{
  "norm": "rmsnorm",
  "init_std_o": 0.0,
  "init_std_down": 0.0,
  "beta1": 0.9,
  "train_tokens": 297600000
}
MLP neurons of a small language model. Each row is named by its layer, matrix (down: output weights) and neuron, and shows model dimensions 170-340. Each number is 128 + 32 x the weight over its row's rms, rounded and kept within 0 to 255. Numbers have three digits each. A neuron's up and down rows have the sign that makes its largest values positive.
A block is one neuron, or neurons of one layer that tend to fire together. After each block is what it responds to, as a language model described it from the Wikipedia text at the highest values.

L5.down1284:116176124082055094182157146149130159094219144168125150180128156118157102116086096117114118103143115165163133131145101150131117177132152157177239119090108139132154089123148126121170099136134148207092166139195133112104122098102124095091117133039125140091111057143147122130130098087168101087134097103076140118119156129083115120084084152133096128096185131128148112087118147096165147099154178124123143110122105124061164110058163163142153142159120077090152115104106124115201058040187116070146119153064130100162102093119
Wiki section headings and word endings

L2.down51:107130124072138157117136197151098135096213120092112181144124133078114073155164083168125161136102145133161078160101116128128121125132139145162086102108110111168081125118137223130154129149132074162122122118187120133180143113149132109127101075123150128167105119143149138113127165159185099075203135134137125154188188111185127120159204071157107203158168140137143080209147133088139077096149209149137094109095104135154109126101147146110153162193143097123131161131122090131148141131102142162083164169179117105097136139084
L2.down187:141128151134158101102117101212155130166047132076112228154072164153150151172051111178154127146097205138087139173103132106108199112124137150134177143109104131102128136096100144124135128156129113131070158155136144086152196113081141160132119153157116119156088122129086108100178172069184155110134108121150185138171084092173141083132130088113093062084192140110120141103139164139140086107124108158178118134126112092129122123131081090124183081135109076103092128109097067082187140087140128102129171144142099120078154154117
L2.down282:078101150111131184114121126082128125106255158103095147083140127133152091142118135141140117109135155171086106081088121123128108123120127169124117079185117196094133096105112177113118111128137100173117146117102085192113162133066125125172128123146124114095136135165145157116170132141149148134111078148112154095118087129133140110161115103111123086140152129099136110112176113130167165064144125181106106083166070118125089099109139160101129128159195170151132150115134125193096119137114116122130142091181116122108142141106
L2.down320:179135120118104108167143112127131125159125132111180123089170135155179111127127122172103135119136123135142174138135154170120116190157113162144130134124220155095101159152066109076106191078173126120128125077138164109116085130159107145103108118126109130171107083177148187099119122188146100112135105103105127153112025127145076134205150117159185113149104118118106117123138136088099171166167168076086157112125174141126096080146125159167116099132197127082117132194107178080121131157129089109101148181084104109108089094152
L2.down333:193164140087164121151150200151111133079255124123145148138101066078155153153161184142107168098120121104134111138090098120153160074149109099177120115129158157070114108064122212163145112117198155129122151108138114087121142089153145102133168117125150155168060128082106165167124143139132102148150136123178147131136081162152058154121085123118116067098151152116141119130089143129118179099172120146114134083160147128138145112159098183103112134124112150135139108165115103088122155137115131118114126113124171106147122142042
L2.down793:174154107048113101130116166153126179157222097122104082148139083141186088132158066145109150089103174131156122123181120084150154074117182179125109112176091155100096054089176143155138121096142143111056088139174113122146149104086115132143114123177127168154112113089124135083130150146118099129140113143141137131106145158159122146165107166124123150143178143180088124194153195126116134116109147101127153154121119138122166097124106174136103136195130163127144148099087157099136071139147143088140172090178146120113161110147
L2.down1079:113120145123071130126109167160130089137181132159159151088153086073153090147134157188141051106133128128081137088161096163120154137149169151108154145159177140124172147139122185092100115115117131116112128179142134169140160147123124133146142148159145168147102062137131107150111134148107094130162210161141158150161053126093117094168141170215139137119128104126082108124178152126102158086157135092103072099028097126127122164145120174069125092143168100082164123094137156102150138134143068113115117068125141179119149111063
L2.down1106:182141136114094122170114155112085180090106093116098050198121107123142071125141170131123096090192154127127109170082121089145083109095086126127136130103085146102115129061147082162152122125229146123143082128102123089113128141185167113160046093135114115092107130178091151133154172146101114079156136144130129159105118102157093144191152130102080093133137126093133128106149120150109138145139098180157164153126150152142149127104118120144138136111120087105162106139110140106172067130160108168154111120204052100050110160152
Institutional/positional head nouns

L3.down231:155135128169094109093103117106132063115215111144157176126113111115136187150123188163136099135180182139083115161129147137133169088153098161131144107123101153112127142123116116129161132125207170109111129146142127102112195076124198161135126166086131151100137132151142092143138156170153133146168143144088117148053151153128130071124062173190118153101113118086150196118153155101125149114163096160134055101128133094102119104123154101150122054104120130084129173110129128141145158119100171167156117083131098156107178150164
L3.down315:139075114169197116157143135143060085128218154142146097127088141125163119154048109070117131114142147096112158153096084171157151116132105123145104133074117045139174083104119064147096074157167071106090154162164194101095120148144065112152120076176143129153134132093182176140103124141119159120168079025123109132142165109093126127071094115188077127118101155096120087119116110188102182139151125074150100124140087134111135147128135128160155077151188103133154147129117173140173105125123183105177118119122134123171130103126
L3.down372:143115193110094116135150131120082095150255143132128093117113178116153149193147102208109170105151104123109184114140151112148158117106120086111151122104096145117135148104111120122120114082139139114142152122114153111145151141155081121151122155178131166146139129118112125118110110084133136125120156089084123149160146149122145088145126112150131140149126151047079137116135089123105099120106140092128142119082131110112133105139118088125125093178126131137125145141097131113115097139131118090096103134135130190148138123137
L3.down407:166140176092135106120134105100062156125255092119140067155149101117177121185150140134096167145141169139126147099131118121153141119124119040173165110136117131098115101107115102172118145164155150145133168183101123107113202155189070092142167151117145183131166111130097127144113145086133104115153127183093083109165120121160137093145162135127193125143154096087061160136112100121145112096116133139122174132160150121136161183158122142114098095205120141118138107175120143113156107087141125127137131088173073172108136090152
L3.down466:179159141148125094127127048165066118129192184111115104134121131136116108131104096107126160120123152158099173091150174145147137131166142150168120116151123197137178081219120132175152085143108113139117116113108163136149181188120137108113144157127079111154137113139124157158128125106159129138128112062150093130081122126106159077156113072161020120087161074100096136113110131119151163168103118104204172140152128091125137079119164146088136136120117103136148083125126104075127080145101124132144120132117126129072168124190
L3.down499:140095076127142129125162092143127060118255120082165122167124178122187174110172122127104144076100116122143137130133113141073183093189099121151127077062122105129131130098098117114103143144112144080134094127132153133125187142123147136111141179055139124161112107116125099094104113109067126122093092102170134077124091165115152159121173094150110123195098036152143138153108143150084137120118130098159157124158115103136124132155138108134133080148151125149173132200134111089099153104131095125103113158168184138077136167134
L3.down925:103110077108125160118174112068129137140245103065104088128149129162154155132131124117100123207187111131131147157171113131196195128148128142142094095077141166140123117096113116176121108138097126138131086096045080112153123177118052144118164103120169149179130143173083126093207083104153133120142055138133126152140158067090153111095131141098097149069112132151163192133102118132142073159110110104148146152095184130118120130103118120127112022169091145067153096103137083088055145128147156182114107119114156130211120165118
L3.down1086:137151153113136160150114078133122110152255134100105101122159154117134130116159130137137127076091165155142158089129109164091158114165138078137199095109139141114100137094124090126093065136113115129189155130154094085123212111193110140116135131132153203098109137109119147144171148173145133152180153167160125086117083109168090117128114154144156113073157105081172135148130142190118153074126127085127152093157104073119103174138166150169131121169156100105155123154148123108160061092093171122186128089138159086104137171122
Verbs of living/activity

L2.down387:102102159120101095118111126141164151127255118132149085096079094103074124118113127086121185108141096145099140130133077151205113168119116152112117133162129116114113109124111167145139057107155120208127094110087075152072149120119120086182120150185129158088130117078149090088119149161065103125121170124113136122107146116135128103104102091131126130165142116108081094086136168143114191120078127094120116125152130178130180086139098154124150084136172201068109147122141216102067087107132145147138134098164130092140129060093
L2.down692:129096149108102093125120113082135177119255104153138139178090057122102120163160118130130145072106090106134117110078100156187127085193081075116145131144110121088120084095151116120181114134135169159127158100112095198127115110122199122178150147065180148148143169143127150120123139120119085104126127146115133129109110135119098135130139170109179103140141135109166107133097086170070105134078098148149109087107138104121160113119135136132145156152145165107164155128073128119120154098147125122123094134124121091102102116126
L2.down775:140115146105128154138141106036103108161147123148143122157136092076155097148083120147095214137139111075067143092068132157155088152104168141126130157170125189107114164159104097074130130088127164131139193143125144124129166129128147096150129170092128178100163149104125124139110110124144055096102146070105087097158114108098143201089142120082131068176149125100114128095135152140150130139065075120146139086108119191091165064180093112169043167123149161057167117134112174153154098113119138207098106164149136133121136141124
L2.down856:146081136077173132100124100071170130142255146135132139144137104109140097104158070127118146075111101146122123154074134122165098086106144087127146128144139179122088184138070124098123127124118111131136103100156133174120124153121152101129073135092152171123078170146116107075111128158082120132158129092175078152136132105130102133187124115125150149141098128112101153126157120175078171143129152136114115131177149136140135119128137087155128110089165157158104096105093128102109162132110171150145161087114133081040143165100
L2.down867:112127171139134134165135126102155193105255151145157128174088111142149111106136150140115133146121139091092127127128065090162145150212119129109145164162152149075141173078126168102111150123100162175140135074100115153119149166121184143125212144130149148090110099111159156131119068118110058075147166144131119115063127078107146184135169159121092112121141127075175132165099144163118144125096152150119102090135125191136179118137157168071143110159126154107120139097120159113110160108104142186083096104115109120085078121141
L2.down951:142183148106087104183118146141108143124255101156175134098122118073096107090136152147121167119130089091103079092111063143207102136136100109086125150159111137116100116141117159106127084125122114112116130099156101160133086138115161141149164146156131130097137119102129128086123156163115104125131160090109152068077112143142111136124137147152110178140114085101141122121146124171160154148075123124146110056147152144156153139166114178148124142060169143121144185154064171152076152079091151145148075127086160089151110093084
L2.down1177:143143115138085162118100118115120140063127110134131161169096115110062121151118115142131167117118117123109119125151074123158143156165118108113144114200070146147100142104148183103149143096159152140111178073143163159117110075144092160170147216077140137149072161151133093100119121147141080056103126119105122101099129054149120135174103101098133130153135103110143115160095132137166115121112127149172149122075144122138176088168116136146102104126124153091097139074145114114130184099131102136143119123080162130092089115058
L2.down1253:150122127133121153090175128076156168172235110118190081197129174167096146118090131148148077151126122172133138128085089143131110123207122101107106130106158106147173126104165153171148098156200096089098151129107142060151122090164135079105111112148076155134194120153147170123125166134132179176088152103155089115145125134147146128127145175159205126144138080116133129099102139099083075099144060086134093161131087119094097091139116177082146095140084141101110144132073144084180121116122111110175132140157151121105132141168
Contextually predictable head nouns

L3.down65:133084153076127052087060095154122182109234107113136128130104125126118151141146148080139133120180109077152121162079126133132092076095136130099124122071123129152190097127144137098133138093077157124171125097178135157137127092097135080125139136117116136148106129154128194135116179159101118111091113141145087129156128155126116106122185118088138192102179201106126138138182150135143079125148111138139102114157161122146138109051165075129129164128104144093152147076133119086076088201174166119155105188144172135126159192139
L3.down137:110160137058138150112166161114083145090188174063110134138133112125135127120137114129134141158123114116168105177145092078149121103097095103126161103089122046144108107137113128100134125129159096131079178145168130187194117106150139052121147078138119141094086130114143095093129101114071121152179120115176105078111147186149148128187151092126140193099201110160115088143194145163091164094129179125148087073169205097140101089099171138116139165150155138095062114096107175145142138150156141092126138143138191100122094127112
L3.down326:117090129088097147091124136116101142103255122124171122195149177140107084152183079118134122148109163118094126151151109126127148084158105134117124119092120129156113116134174131143106130100113174091098193149115106117113112086095124082147107137134143148132098143121137196121151126128087175134207121059206074178160120161150128153139134109129130120127178159110147133101160112126116072101144174144122162110138118163157117104104119108117080121117110136126131134115122140154134132155180146169128125126124140109132150125129
L3.down352:194088122136125088143131192064130135108135135094180075162089106073112181164157139138118129066055132142169076105134075188189100081131078120096124088102140120139137103115097133152122141207182120152104104153119119105133139110104139114151107096180173155100150107163139122143162093156140168160133094086142126170102173141178076087096140098142073114106122183117123084113106113151122136126160103160112126115192183104217116136090127119140107122152151153108118121111095104137116123104140149111124091121124107115108184173121
L3.down949:167103152160127080133080097115185148148121115139143094132104116147151094127138170133094116070182122147150156129087110079124126090119139104149128146138097134133054060095146156112163140111102110153101157137096137184146117162114130115132139146166097127122088179111140170075138107107052094139115115121134097145136149135125138178156107091098131181123085092153177168171134141180127113087137123147155166167155225134190140165159150104111151145192125157084097067150100127113130115076102143111142124147162125133105209139038
L3.down1025:138136178129122165081141112107136155153255151082093128192133133115144108165163171093155171140110106127158120122095158188156128111128120121150155158135112155165128094079166146181150143109148171126103124092137150117116120123119135111131134127126137174139140213175132115128121115151111142132131114099155098144112086128058084108115156084112116157122147114116196093151098111154144077125104145160121110134138142113133137135136124091117151122110103130107098076115114125117118180140154144133139129176150105096177114149104
L3.down1027:117148141096093161079126070115143118099255064100113159163137148104060126174123113132117107125147159154101123168071136095113082135109135101106109133152100117124120152108139162170119128113138110138116129113167135153183132144167105129137098104099137132140043145180109098131121168156089134130153185108135132103141109140128139118142158110145147184130117169170131128126178060138118163120163136150061079082137140153135150115100188076145156063113121137139136135137138122127103130108143131107134100120092130108109190143151
L3.down1048:143109170108159071094120164130141158160255119147151085145109171120193127108148126134152149095090120208086096110075134111122101063124123142143194109153110144155072138182134159126162129141133094095132111144082165109103166128146125118081193119136108132130124150141155122136149109094128177163132119113158099140154135156182093081143107118122144130076157168130092123100199089143067132132070127111109147102129144149142155150141129131190124132068171084117109141085077161147115117143174122107189130080151097119105132123168
Relational role nouns